{"norm": "rmsnorm", "norm_eps": 1e-05, "positions": "rope", "rope_base": 10000.0, "rope_fraction": 1.0, "init_std_o": 0.00592, "final_lr_fraction": 0.0, "dataset": "wikipedia_en"}
MLP neurons of a small language model. Each row is named by its layer, matrix (gate and up: input weights) and neuron, and shows model dimensions 112-239. Each number is 200 + 20 x the weight over its row's rms, rounded and kept within 0 to 999. A neuron's up and down rows have the sign that makes its largest values positive.
After each neuron's rows, "fires in" lists the words (lower case) most often at its 100 highest values on Wikipedia text that the model never trained on.

L7.gate459,219,212,212,186,212,231,208,188,183,183,236,201,189,177,204,192,199,180,176,212,199,170,186,206,189,187,230,196,215,237,174,178,207,210,205,190,200,228,206,221,186,180,191,202,204,153,196,226,200,168,161,178,199,197,206,216,192,219,234,202,186,169,219,208,217,210,210,222,220,185,181,197,185,225,203,204,206,221,178,195,195,183,183,203,191,162,229,192,198,191,197,226,223,221,182,185,205,184,225,212,201,233,169,202,190,211,172,195,208,225,217,176,214,200,161,207,212,228,170,177,205,215,214,204,223,212,203,188
L7.up459,190,166,211,184,189,176,188,211,180,194,180,212,215,159,184,235,189,161,203,215,198,204,200,237,162,179,165,200,233,203,195,214,200,212,189,177,191,178,176,217,192,167,213,186,200,206,219,154,194,214,212,173,180,156,230,173,196,207,217,186,197,213,214,188,209,228,186,181,185,234,205,202,199,177,198,170,216,231,180,183,201,235,228,219,210,216,238,206,206,213,190,197,198,169,171,215,189,217,192,219,180,183,209,213,189,169,193,184,196,203,169,178,181,207,192,210,217,197,215,214,174,204,205,208,207,175,226,223
fires in: "de", "and", "in", "to", "born"

L2.gate500,233,194,187,209,183,178,165,192,211,220,195,232,180,216,183,195,197,178,216,220,190,222,184,210,197,208,179,213,224,217,180,174,190,185,174,201,224,189,178,231,153,185,185,208,201,193,193,180,216,197,169,206,216,199,190,222,194,208,209,219,177,179,214,204,178,218,176,259,239,172,197,171,271,216,193,138,198,179,167,219,205,221,211,238,178,238,224,207,228,194,187,199,217,203,180,230,209,200,208,208,177,214,207,199,199,212,214,189,182,216,174,212,210,208,242,193,190,183,214,196,201,186,168,166,201,211,219,190
L2.up500,173,189,193,176,204,188,211,206,199,192,164,208,225,169,176,205,221,184,189,215,193,228,242,206,191,226,222,200,203,173,192,196,206,185,183,182,211,217,166,227,147,220,198,173,185,182,206,182,197,205,208,245,217,183,185,198,226,225,228,255,167,156,218,213,174,202,196,236,213,158,216,197,220,197,216,145,217,199,203,212,195,216,184,197,196,190,216,186,226,176,165,221,238,188,182,191,224,213,197,215,164,186,217,180,172,201,198,197,194,220,202,180,190,218,215,194,200,193,201,189,178,219,166,214,202,236,190,196
fires in: "team", "campo", "club", "leporello", "orchestra", "museum"

L5.gate672,214,229,217,198,210,211,229,212,216,171,184,200,185,209,225,198,181,186,236,179,180,213,194,174,214,182,205,195,193,185,204,186,203,188,194,186,199,235,202,197,182,206,195,217,216,225,201,204,203,218,176,198,200,186,202,217,157,214,164,230,175,225,193,187,192,185,216,191,207,160,192,198,198,174,198,204,234,242,224,196,252,178,196,203,199,192,181,220,194,204,221,211,167,175,171,200,201,226,171,210,263,243,180,189,204,179,189,198,200,199,201,191,192,203,199,197,177,218,203,164,197,204,201,180,188,191,211,198
L5.up672,189,178,208,207,190,199,192,175,245,230,217,187,252,209,233,184,171,170,187,177,181,218,200,250,175,239,194,196,214,209,166,188,187,209,195,198,229,220,210,178,159,206,187,190,197,241,207,190,229,223,183,178,210,226,189,229,213,189,171,206,206,194,215,191,179,231,186,202,220,190,170,186,224,203,233,179,173,214,186,192,187,189,207,234,188,188,207,236,192,184,203,196,183,185,184,173,214,216,234,207,243,175,197,215,187,206,208,192,251,192,205,179,171,207,195,162,179,206,205,159,237,212,170,220,154,184,177,213
fires in: "was", "being", "became"

L5.gate637,166,168,195,203,184,198,205,202,220,173,174,199,183,203,189,175,217,201,195,185,177,206,197,203,183,195,173,197,199,181,189,244,190,234,204,216,142,164,200,211,200,199,192,166,226,186,232,184,222,221,239,214,191,168,225,215,222,221,193,203,208,169,182,190,246,189,190,184,175,213,208,204,196,187,206,232,175,204,215,211,196,198,206,187,189,192,194,177,193,214,167,202,219,156,199,224,212,214,179,173,160,207,236,182,189,209,226,194,202,202,203,188,202,211,195,235,213,212,189,196,214,215,209,226,219,176,208,200
L5.up637,201,242,217,214,197,188,207,186,217,185,179,191,155,182,205,165,174,176,235,230,229,204,222,205,193,187,172,202,203,195,188,202,199,210,232,194,196,207,186,219,213,194,184,209,201,218,203,205,187,173,227,230,235,152,227,164,188,217,210,184,201,213,239,199,230,254,203,219,163,197,233,219,198,223,221,183,207,173,201,199,216,202,210,213,231,213,205,199,190,172,176,203,207,175,233,191,233,170,186,233,237,185,168,199,231,203,208,220,215,187,179,227,238,204,201,218,240,184,200,186,186,194,204,227,211,198,214,226
fires in: "all", "to", "each", "only", "no"

L7.gate61,191,249,202,205,198,208,188,226,208,203,180,160,204,208,191,244,192,195,201,172,203,177,214,199,208,192,225,239,226,181,187,162,163,237,210,200,200,196,191,179,179,226,191,183,199,234,195,181,188,221,189,179,170,199,225,183,187,202,208,246,202,192,211,194,168,219,176,184,177,181,228,198,217,205,197,186,167,204,226,220,202,176,194,205,232,209,229,184,225,188,231,205,195,205,203,178,224,187,202,194,221,165,169,203,222,184,193,175,220,177,169,164,212,207,193,194,185,222,175,200,216,179,211,201,217,253,231,179
L7.up61,211,197,163,195,152,208,187,191,218,174,196,159,194,230,229,218,201,210,179,230,179,189,233,213,223,178,185,202,187,181,213,179,187,229,200,189,195,195,207,257,205,203,198,210,209,180,202,174,174,239,165,165,157,185,225,220,213,212,225,206,188,197,259,218,218,170,176,201,182,204,195,179,227,188,197,216,175,175,188,183,158,196,189,200,196,215,204,211,224,237,207,195,189,193,186,174,187,223,191,158,195,203,184,234,195,185,209,194,199,196,215,168,208,203,191,237,191,177,198,174,223,183,196,199,211,200,213,202
fires in: "on", "suzuki", "given"

L2.gate107,191,212,179,183,205,180,223,201,201,230,208,188,198,217,194,180,217,206,233,176,187,216,239,193,197,187,219,189,229,178,182,160,226,171,188,214,206,214,173,194,202,175,169,197,219,215,177,188,193,192,198,190,199,212,190,193,235,229,198,249,197,204,203,200,201,180,203,223,202,176,180,210,196,255,188,190,193,202,209,211,203,213,197,149,203,218,189,192,187,204,200,221,195,223,207,174,205,183,196,199,208,199,206,193,232,173,218,189,226,219,208,238,175,198,203,195,174,232,202,217,204,194,210,195,180,182,207,184
L2.up107,202,211,165,200,201,188,190,192,257,218,221,171,177,217,203,160,188,206,155,183,193,215,206,143,175,194,177,184,220,150,189,220,229,194,193,202,185,216,192,205,201,197,217,161,176,202,232,167,168,205,172,199,218,229,200,203,177,219,193,177,185,192,201,196,192,233,223,191,195,195,199,185,204,219,196,178,230,207,186,175,211,224,201,156,192,219,190,216,168,170,220,202,208,178,220,204,225,193,226,178,199,180,161,205,183,187,189,192,205,179,216,182,199,189,198,211,192,214,170,233,200,227,186,211,198,187,185,197
fires in: "was", "became", "become", "were", "becomes"

L5.gate605,185,193,193,221,177,203,210,203,223,202,194,203,180,209,179,215,217,188,220,187,193,178,201,183,205,203,184,256,231,195,196,188,223,181,222,183,194,170,166,182,192,174,209,201,183,193,220,186,227,194,200,209,237,211,204,198,180,210,214,229,226,210,199,232,213,200,196,181,192,189,202,225,232,196,199,217,243,197,225,196,238,191,192,219,225,169,175,220,205,210,215,194,214,178,229,198,235,192,229,206,215,189,172,205,215,206,186,235,209,220,219,192,225,178,211,179,202,189,192,192,191,218,187,211,183,201,178,246
L5.up605,230,242,217,171,206,226,197,233,183,183,167,180,198,197,187,205,206,223,218,217,202,222,218,217,202,204,213,207,216,183,188,202,196,186,164,191,193,194,197,176,191,185,208,166,216,209,190,193,206,213,213,209,214,210,219,188,229,201,216,159,209,238,190,226,201,180,185,213,202,185,183,199,199,174,234,183,226,195,234,196,202,213,195,210,182,165,221,205,155,203,207,216,212,237,207,160,211,170,187,230,227,215,191,184,193,167,196,210,202,198,191,220,189,193,229,203,199,226,158,211,211,207,213,223,221,188,192,197
fires in: "and"

L7.gate161,241,243,204,205,230,194,199,221,200,199,212,211,186,198,201,191,193,182,204,204,203,200,192,239,199,174,184,191,240,157,180,186,217,238,223,225,216,182,171,216,224,160,213,179,258,193,177,228,199,217,198,186,231,157,208,213,228,183,208,178,195,198,193,199,209,221,156,207,213,201,205,168,207,232,176,182,171,183,231,209,174,197,205,208,181,213,178,195,224,194,207,192,205,158,213,196,209,190,180,214,204,191,208,175,198,223,215,238,179,219,215,186,178,178,203,168,186,213,209,224,215,219,213,180,237,203,221,196
L7.up161,207,206,181,208,241,183,198,185,231,167,190,216,183,226,212,189,223,199,211,197,205,185,201,197,184,169,188,208,191,178,213,202,228,201,228,195,211,220,202,191,240,172,200,216,208,228,209,193,208,209,189,197,184,174,233,168,206,223,175,178,188,204,192,187,203,190,209,185,246,160,191,197,204,161,194,213,203,193,219,202,184,213,227,164,202,211,200,213,194,175,184,208,206,166,189,208,201,195,201,222,217,176,193,159,208,202,219,188,201,186,163,198,193,201,185,206,191,199,170,211,166,243,212,159,215,196,200,234
fires in: "all", "some", "many", "two", "several", "most"

L2.gate191,219,183,185,184,178,191,163,198,235,200,196,166,214,191,216,184,168,214,230,205,174,208,205,202,194,209,183,171,212,230,204,191,192,139,189,213,189,236,239,212,242,166,223,232,161,196,219,226,148,193,182,208,194,187,215,165,181,205,186,180,243,217,213,169,207,198,194,217,197,172,210,200,194,226,178,208,188,189,188,173,210,232,190,205,221,183,211,172,191,200,186,218,203,204,205,178,173,227,179,220,211,172,195,171,182,203,201,202,190,188,186,192,205,202,183,179,190,194,198,192,208,175,218,211,239,225,189,176
L2.up191,229,203,201,186,182,180,184,227,212,212,183,184,239,171,197,196,217,211,218,212,210,223,208,191,205,189,173,227,207,219,196,226,204,160,201,166,197,201,212,203,162,142,223,210,188,179,210,223,167,166,201,217,223,182,202,184,202,172,214,178,175,199,192,179,201,183,191,212,189,201,224,231,177,227,200,192,198,172,211,209,204,225,195,215,226,200,197,204,200,237,162,182,193,196,194,178,183,211,199,204,186,169,201,211,206,192,188,175,199,231,232,153,190,145,201,246,207,221,228,202,214,201,192,198,210,226,224,182
fires in: "national", "state", "grande", "marine", "arizona", "maryland"

L7.gate60,184,184,218,158,181,188,199,212,211,213,194,189,203,177,199,202,228,203,193,180,179,202,165,185,180,214,198,210,150,171,167,178,199,191,235,191,160,203,226,195,231,184,215,203,178,201,185,225,168,191,214,205,192,189,212,194,170,186,235,225,188,198,205,213,221,188,226,210,196,203,205,195,185,203,217,221,207,174,230,176,219,205,226,182,173,190,193,236,210,209,243,162,207,217,180,181,227,205,207,195,236,215,159,186,198,211,191,208,209,184,151,186,202,221,192,241,216,184,210,236,192,198,219,223,205,183,195,180
L7.up60,215,193,227,167,220,214,218,211,206,223,214,205,198,182,205,192,220,184,217,207,181,206,244,190,196,223,208,189,244,220,190,187,168,190,156,190,190,216,200,211,238,225,195,189,248,190,209,163,195,221,195,170,226,178,175,183,195,213,209,169,188,211,209,193,211,221,211,199,168,215,187,236,208,229,185,194,179,218,216,225,209,202,212,215,202,244,209,199,213,216,219,184,200,197,185,180,181,190,193,191,235,199,187,196,190,182,221,171,192,222,202,194,177,209,204,190,183,205,200,248,177,219,214,201,226,180,230,214
fires in: "of", "about", "to"

L2.gate656,177,216,181,198,228,214,228,224,197,214,174,206,235,209,184,206,192,184,185,147,211,209,230,211,201,201,204,198,222,203,184,177,206,227,196,222,205,186,209,204,193,202,188,185,200,181,204,217,216,182,213,192,184,173,221,192,168,189,206,217,188,192,239,188,199,175,213,192,231,200,212,189,205,182,187,182,190,195,188,221,190,198,224,203,186,188,233,216,243,216,214,179,217,192,191,178,200,245,237,211,209,218,203,184,202,231,159,166,204,180,198,218,194,180,155,197,192,193,203,216,214,179,198,184,213,196,191,202
L2.up656,204,161,199,195,201,185,195,182,216,218,200,178,197,209,208,188,208,181,171,229,212,198,192,192,202,212,203,187,194,168,202,248,208,200,194,196,177,196,205,193,191,204,203,223,221,212,197,201,198,200,200,199,210,257,216,207,186,227,195,164,186,221,165,209,184,211,193,148,185,212,215,205,207,190,202,191,252,187,217,206,211,182,193,203,199,199,159,190,216,175,194,201,212,194,183,160,203,186,182,200,200,196,212,186,179,207,224,201,200,197,186,206,247,225,229,211,199,212,225,147,174,189,217,196,204,198,189,178
fires in: "that", "on"

L2.gate553,233,196,219,219,176,214,241,257,220,235,182,197,200,185,214,189,214,166,199,179,171,199,212,190,202,177,213,218,197,198,174,211,163,216,207,207,209,228,203,209,207,137,200,189,198,218,237,191,219,207,185,190,189,192,182,190,219,204,218,237,194,210,196,216,178,193,166,203,179,217,192,218,202,158,206,227,229,207,201,217,227,221,200,224,186,221,218,200,209,171,190,207,221,220,208,228,213,214,160,191,208,194,161,198,197,190,189,194,204,247,215,175,193,191,211,190,202,189,235,191,212,167,173,191,198,207,189,183
L2.up553,183,177,220,189,228,189,211,173,172,222,188,194,194,223,201,215,219,221,176,202,196,202,204,187,196,231,207,226,217,211,210,207,217,224,204,185,198,227,189,190,243,178,191,200,211,216,195,218,195,205,204,194,172,219,218,185,160,182,203,191,182,214,236,192,186,225,221,210,205,219,189,224,189,228,188,223,174,196,206,207,180,215,204,193,207,204,197,198,212,209,202,185,174,185,233,219,203,188,208,183,243,205,205,207,179,226,233,217,208,187,217,200,192,189,193,185,218,178,247,215,204,204,188,218,151,194,187,190
fires in: "of", "started", "began", "begins", "continue", "continued"

L7.gate367,202,171,243,194,254,213,213,204,201,225,193,197,185,213,192,246,190,198,190,206,177,149,215,194,211,205,180,194,221,160,166,261,197,196,228,212,173,206,219,228,192,203,209,203,211,203,191,219,214,178,183,207,209,192,250,215,172,183,171,200,210,193,176,215,213,181,229,176,183,170,176,206,225,182,209,204,184,194,183,210,205,210,198,197,220,186,239,181,217,203,199,208,209,178,188,246,181,200,217,202,231,234,192,188,207,180,215,203,173,185,215,219,196,175,193,198,212,184,207,183,215,201,248,184,208,192,220,177
L7.up367,210,241,171,210,192,224,184,206,202,212,252,202,219,222,205,201,223,205,204,221,190,208,246,155,212,210,210,223,180,233,201,177,193,204,221,195,176,201,205,196,213,208,202,211,184,215,199,161,185,207,225,237,198,206,202,199,178,226,183,213,209,219,168,204,202,202,203,201,174,192,198,205,212,215,183,198,213,186,185,224,167,174,235,193,229,182,239,185,199,228,184,197,237,193,198,162,208,219,190,193,191,208,204,205,196,189,196,200,219,157,235,185,230,177,202,195,211,193,179,173,183,202,197,212,205,197,235,197
fires in: "to", "us"

L7.gate26,204,206,188,214,184,184,184,211,262,191,196,186,162,230,208,225,192,208,219,195,213,223,176,210,187,199,174,211,226,195,137,213,208,194,243,218,202,174,207,186,202,177,229,180,206,179,224,224,213,173,198,193,199,193,206,211,195,223,207,158,216,224,190,234,199,182,227,185,222,201,178,198,215,192,185,161,161,170,210,221,190,213,202,252,194,213,209,225,227,165,185,188,211,176,176,236,163,180,215,191,181,187,224,207,211,180,184,188,179,189,184,214,193,151,223,197,215,185,221,195,222,215,164,188,188,228,224,210
L7.up26,202,206,224,192,196,203,211,174,183,178,201,204,191,198,181,222,165,180,181,219,167,225,201,192,220,192,180,205,213,203,177,228,208,200,239,189,191,195,185,220,237,201,212,179,222,204,220,200,216,171,203,199,197,198,186,196,189,186,178,191,199,192,210,213,196,195,181,189,206,224,160,199,187,183,182,203,210,187,196,212,192,229,183,225,198,199,213,206,200,223,207,243,199,157,183,179,182,204,230,230,183,197,221,223,210,202,241,198,198,208,179,203,235,168,189,211,188,191,175,205,195,212,193,201,206,206,162,239
fires in: "some", "one", "two", "three", "a"

L7.gate217,174,198,213,197,230,207,204,191,212,209,199,179,200,209,207,188,178,217,266,195,201,176,217,195,199,219,170,199,181,181,217,184,172,142,191,201,232,203,205,228,163,173,207,188,184,195,201,169,202,200,220,207,203,202,208,228,218,223,173,204,199,205,200,244,178,194,180,177,212,197,184,179,199,187,201,213,218,206,157,216,168,215,163,209,213,241,181,200,181,188,175,186,204,173,210,209,218,207,216,214,169,197,213,188,246,195,201,187,173,215,172,206,219,235,191,237,193,235,219,218,197,186,194,209,173,210,222,206
L7.up217,204,210,221,228,214,212,209,222,230,189,198,220,228,242,208,179,220,227,198,215,213,251,189,219,202,187,203,142,182,180,171,175,218,193,188,209,218,207,198,214,164,178,234,194,220,206,229,231,218,242,219,174,185,202,202,214,164,206,178,219,215,186,221,220,214,209,205,199,211,210,168,195,152,210,227,198,197,157,227,219,185,197,189,226,206,197,223,171,175,214,190,168,187,202,170,193,223,208,151,200,195,203,225,204,175,211,229,193,188,187,179,197,213,227,197,229,201,182,174,177,177,188,172,215,188,219,196,255
fires in: "was", "were", "species", "been", "films"

L5.gate606,159,208,184,196,211,209,204,174,215,178,181,198,223,166,172,250,210,196,222,199,195,194,187,187,209,195,176,171,191,196,176,184,236,196,199,196,173,205,224,211,163,203,170,213,203,145,175,186,204,208,202,207,201,178,226,199,184,214,201,178,247,214,196,203,213,196,178,201,236,204,192,243,192,224,185,192,173,194,197,189,194,193,197,161,211,179,207,183,214,200,228,212,218,181,194,152,197,220,197,219,200,181,203,185,203,196,224,193,199,195,226,209,164,233,201,192,165,221,193,190,218,196,232,225,153,204,209,191
L5.up606,179,198,201,232,214,172,220,207,198,173,198,223,210,196,169,189,239,213,224,221,201,193,181,234,186,193,207,162,216,198,195,187,198,207,233,208,224,231,186,207,210,204,186,181,218,207,181,193,229,203,208,193,221,193,184,194,194,215,207,173,183,173,201,205,203,186,229,211,194,192,213,220,196,214,201,203,233,194,178,179,163,216,194,183,190,179,208,203,188,190,248,185,225,196,240,200,187,215,187,204,187,240,211,198,206,212,193,203,218,229,209,203,234,188,229,225,216,225,161,201,216,229,201,208,205,176,203,235
fires in: "were", "are", "included", "was", "as", "is"

L5.gate631,170,233,188,220,200,205,180,209,219,225,243,211,244,225,179,199,209,200,198,164,212,212,205,188,196,185,137,178,210,196,189,227,213,191,189,213,193,196,180,195,194,235,224,205,202,174,206,193,188,166,207,202,210,220,191,186,188,239,207,218,237,194,212,187,198,203,189,217,208,209,188,220,195,263,199,192,218,211,196,224,198,195,254,195,196,200,194,191,204,238,184,242,183,211,197,205,215,216,185,217,207,221,182,208,207,211,207,223,202,172,189,195,184,188,174,218,197,197,208,215,197,206,180,241,195,180,193,191
L5.up631,183,172,200,193,195,194,211,213,193,251,195,200,206,211,202,176,198,227,224,178,207,241,241,201,175,200,199,183,190,204,175,220,236,184,187,176,222,197,200,197,184,182,181,211,188,216,179,182,229,185,194,182,203,186,212,182,195,188,188,222,197,231,226,226,181,213,217,202,218,158,190,212,193,205,190,196,190,207,194,177,178,211,182,212,198,194,216,187,182,202,190,179,208,169,192,209,142,189,214,205,192,195,185,264,193,175,219,185,238,228,165,209,201,195,177,212,198,220,206,210,219,172,219,192,164,226,161,196
fires in: "were", "been", "was"

L2.gate525,240,183,181,180,225,189,188,202,222,216,202,212,210,217,181,192,211,224,217,219,186,200,213,192,221,181,208,179,222,181,179,191,179,201,202,213,214,189,231,217,209,208,238,198,168,221,180,199,188,220,213,187,171,215,183,196,182,210,209,201,172,202,221,200,211,223,179,179,211,210,184,206,207,186,184,194,194,217,193,174,236,208,243,201,168,201,184,225,225,186,209,191,193,191,230,178,210,220,178,233,213,194,179,181,179,210,247,179,246,238,169,192,184,205,217,201,196,177,218,197,205,157,204,204,209,193,202,201
L2.up525,174,169,198,194,178,187,194,169,189,219,224,210,209,187,193,203,215,215,190,184,207,178,199,190,197,225,212,190,190,211,205,154,173,208,218,218,225,212,228,192,190,229,181,220,215,181,215,181,217,193,172,206,166,210,205,202,162,200,244,208,203,198,201,193,183,215,192,214,166,191,171,212,229,205,219,198,228,191,181,184,225,184,187,195,181,233,215,194,192,210,204,203,162,221,203,195,178,188,153,183,242,215,162,216,215,198,206,173,201,220,167,199,182,175,210,203,200,155,207,187,209,210,225,183,190,212,218,187
fires in: "of", "reached", "received", "reaches"

L2.gate361,238,176,246,193,169,252,223,250,206,200,193,233,203,235,171,161,191,216,186,201,225,183,240,203,208,220,224,190,199,217,191,198,203,178,212,173,164,184,179,194,201,222,198,195,146,231,227,227,172,213,196,212,197,175,214,212,195,171,205,184,192,203,200,192,187,167,223,152,205,225,218,165,211,218,232,195,189,233,198,181,233,192,211,216,232,201,178,165,194,238,202,205,210,189,238,207,183,194,203,178,196,199,184,188,197,184,209,199,190,184,154,203,194,209,230,180,189,206,193,213,149,200,190,186,192,205,200,215
L2.up361,196,216,196,213,179,201,228,171,222,225,194,194,193,183,178,216,190,211,198,205,234,211,196,199,193,183,196,200,234,231,225,226,185,177,220,186,214,231,199,209,182,212,166,199,165,179,237,215,211,208,200,166,207,232,181,191,201,203,204,196,204,181,205,159,194,178,203,192,208,219,219,210,203,169,215,195,162,215,181,203,205,187,186,226,228,184,251,210,182,181,256,176,210,188,199,198,198,187,205,224,202,150,195,203,240,236,199,205,223,211,189,173,230,240,215,222,216,196,245,213,180,186,225,174,173,214,197,179
fires in: "david", "peter", "robert", "davidson", "richard", "walter"

L7.gate412,179,203,221,200,204,199,206,183,166,175,199,164,197,218,208,161,221,234,244,205,210,174,154,175,179,182,174,180,193,197,187,177,209,217,200,224,174,178,210,196,195,214,212,172,169,203,194,217,198,197,204,227,207,196,181,187,185,191,218,205,182,183,232,227,191,179,192,216,190,179,201,227,167,184,207,219,231,166,192,201,200,195,227,194,202,212,234,216,213,202,223,171,205,193,226,199,171,216,195,208,189,234,201,228,181,216,199,218,223,269,203,188,186,198,203,169,205,171,195,215,225,176,189,193,184,177,184,170
L7.up412,234,198,186,174,181,196,186,212,195,141,193,200,235,195,175,175,203,247,185,201,188,222,176,194,187,244,170,195,185,219,194,221,163,176,176,210,212,185,201,202,173,193,207,222,229,182,160,171,159,187,203,196,205,220,213,206,175,153,174,184,179,178,189,175,172,169,179,200,191,189,210,207,186,195,175,223,205,196,217,229,212,197,197,236,225,183,191,253,201,198,203,217,221,173,210,189,197,208,223,197,185,228,214,233,177,211,234,209,218,200,215,194,203,250,170,156,197,200,185,190,217,172,206,208,210,191,190,217
fires in: "the", "of", "and", "your"

L5.gate317,185,227,241,230,179,184,175,228,215,235,193,229,197,206,205,193,199,188,202,205,233,214,213,236,191,220,218,193,221,241,211,181,215,202,214,190,184,202,218,223,197,180,209,212,168,210,185,248,174,173,233,217,156,166,172,188,199,174,231,179,215,209,194,189,198,189,206,211,230,226,222,196,204,194,183,204,169,208,227,216,202,170,166,196,231,208,270,208,193,192,205,193,191,203,216,201,220,182,173,187,180,183,191,210,238,237,218,182,221,212,166,206,199,174,195,195,188,182,212,197,192,214,229,191,194,211,225,173
L5.up317,170,192,165,198,166,216,170,229,234,196,189,173,223,222,219,229,235,220,177,197,200,228,220,216,194,197,210,218,193,195,189,235,188,216,196,208,222,228,200,189,194,210,194,191,176,192,186,208,207,213,199,228,188,250,196,217,233,158,160,215,195,204,226,173,220,230,232,189,211,181,226,191,238,214,202,202,212,202,210,241,232,221,207,206,204,244,206,209,204,202,243,198,207,210,217,210,178,177,206,203,207,179,219,181,224,212,192,195,247,195,229,193,204,147,208,173,173,191,199,245,202,218,213,185,188,202,200,238
fires in: "david", "robert", "john", "james", "richard", "eric"

L7.gate466,227,244,180,214,211,195,158,170,194,177,173,217,235,208,219,208,235,223,197,198,191,193,193,197,190,200,207,217,202,187,209,203,227,218,171,177,174,202,171,208,219,200,187,173,228,206,200,210,250,187,183,239,251,208,212,188,230,187,179,199,209,204,183,166,216,179,170,202,226,214,209,206,216,189,205,217,218,224,192,220,186,226,198,216,219,203,202,199,206,241,192,203,198,233,165,177,190,192,183,199,224,181,230,180,174,203,204,190,209,237,213,216,200,183,172,178,217,188,222,179,173,175,186,188,163,226,192,164
L7.up466,197,195,212,188,198,209,197,233,190,204,191,198,227,196,191,204,186,209,206,180,202,217,158,227,219,183,187,192,206,207,227,215,208,172,225,190,189,187,188,193,164,192,172,194,216,179,188,237,245,168,216,220,244,202,206,205,229,203,200,203,200,190,169,157,188,186,218,202,235,179,200,214,212,182,215,188,236,192,208,173,176,209,214,208,159,227,204,207,177,194,213,202,219,155,202,205,217,205,183,180,229,185,209,195,194,201,202,191,214,215,214,201,214,179,210,202,183,201,214,197,191,241,221,149,191,214,228,187
fires in: "may", "january", "march", "august", "october", "july"

L7.gate467,204,214,199,223,199,207,189,219,198,184,237,244,206,214,172,196,193,168,200,182,206,164,175,193,209,181,191,200,199,196,217,201,198,239,182,221,216,210,190,211,233,228,196,213,189,242,202,176,196,225,196,173,224,205,195,197,177,216,199,222,200,203,190,195,231,186,177,203,184,210,193,191,200,222,203,198,224,177,212,211,184,195,180,214,199,202,192,182,166,179,218,210,153,180,202,204,183,182,184,199,243,206,202,218,219,218,203,196,220,180,191,182,222,186,206,195,186,169,193,209,218,224,201,165,165,220,186,188
L7.up467,158,191,226,201,151,154,176,208,205,184,202,198,193,227,201,200,166,214,254,173,173,197,201,226,212,245,178,208,207,205,221,204,244,159,198,181,192,186,209,187,220,187,197,255,253,195,170,210,180,189,189,186,197,235,235,223,209,224,198,194,217,214,191,171,188,191,232,238,230,176,202,219,210,202,187,211,174,199,187,199,216,212,203,200,180,214,183,212,184,212,191,244,149,187,195,193,243,235,195,197,201,207,224,206,176,225,176,212,217,203,161,187,180,171,200,202,216,199,200,178,191,195,152,199,167,208,198,206
fires in: "was", "been"

L2.gate594,194,203,191,197,199,200,229,205,197,237,190,201,246,199,205,224,219,209,211,207,196,198,179,219,208,226,225,192,231,192,189,182,186,205,188,261,197,182,187,202,204,195,209,190,226,212,216,193,243,215,182,206,204,202,243,218,175,212,176,193,194,239,213,189,191,199,197,196,133,187,189,210,193,217,167,179,165,218,203,217,239,225,181,186,203,197,194,187,199,209,211,144,224,196,191,226,170,201,193,211,197,201,198,164,235,189,210,178,192,179,201,217,197,198,204,189,196,173,196,184,193,217,202,192,177,191,194,200
L2.up594,198,197,192,182,163,222,179,176,199,197,203,182,218,174,241,196,238,202,203,196,203,212,197,187,192,215,199,181,220,194,192,184,199,179,246,216,204,207,215,176,166,194,202,212,210,197,190,221,222,216,218,188,197,200,191,182,199,208,186,179,206,206,201,171,238,215,189,162,194,235,249,216,217,203,206,203,240,189,222,228,216,216,171,164,190,189,203,211,227,234,237,185,186,207,223,216,193,204,198,199,171,252,178,195,189,232,201,222,176,157,226,217,195,228,172,216,218,188,222,166,202,214,234,222,195,184,194,203
fires in: "w", "l", "c", "wtt"

L2.gate366,198,200,189,196,191,188,186,210,168,207,190,196,202,209,211,202,231,212,193,194,202,192,242,227,186,227,185,212,208,193,223,228,208,173,223,233,179,191,210,212,190,181,256,164,204,187,211,218,200,197,197,208,201,187,176,188,178,182,217,183,217,188,182,231,209,184,205,186,186,239,232,176,208,227,188,179,228,184,189,216,208,192,191,147,182,211,208,196,215,221,154,211,215,202,198,206,187,200,223,182,188,152,160,218,216,221,220,163,201,222,212,210,167,201,206,189,193,189,202,175,182,186,198,225,210,182,193,176
L2.up366,205,186,191,160,210,184,191,220,195,204,200,206,196,204,184,195,218,231,202,191,211,209,192,218,229,234,203,205,174,226,209,205,176,203,152,226,183,196,212,167,175,229,227,199,206,191,216,207,218,215,206,182,177,183,192,186,218,183,171,191,233,163,237,215,201,202,210,183,187,177,237,208,181,206,183,183,200,159,222,173,212,154,191,198,200,178,229,174,243,187,184,207,218,219,194,197,167,208,193,197,202,164,218,221,174,193,217,214,214,232,185,176,207,172,197,224,210,220,231,213,193,196,198,199,232,214,190,205
fires in: "to", "vowels", "land", "total", "out", "landing"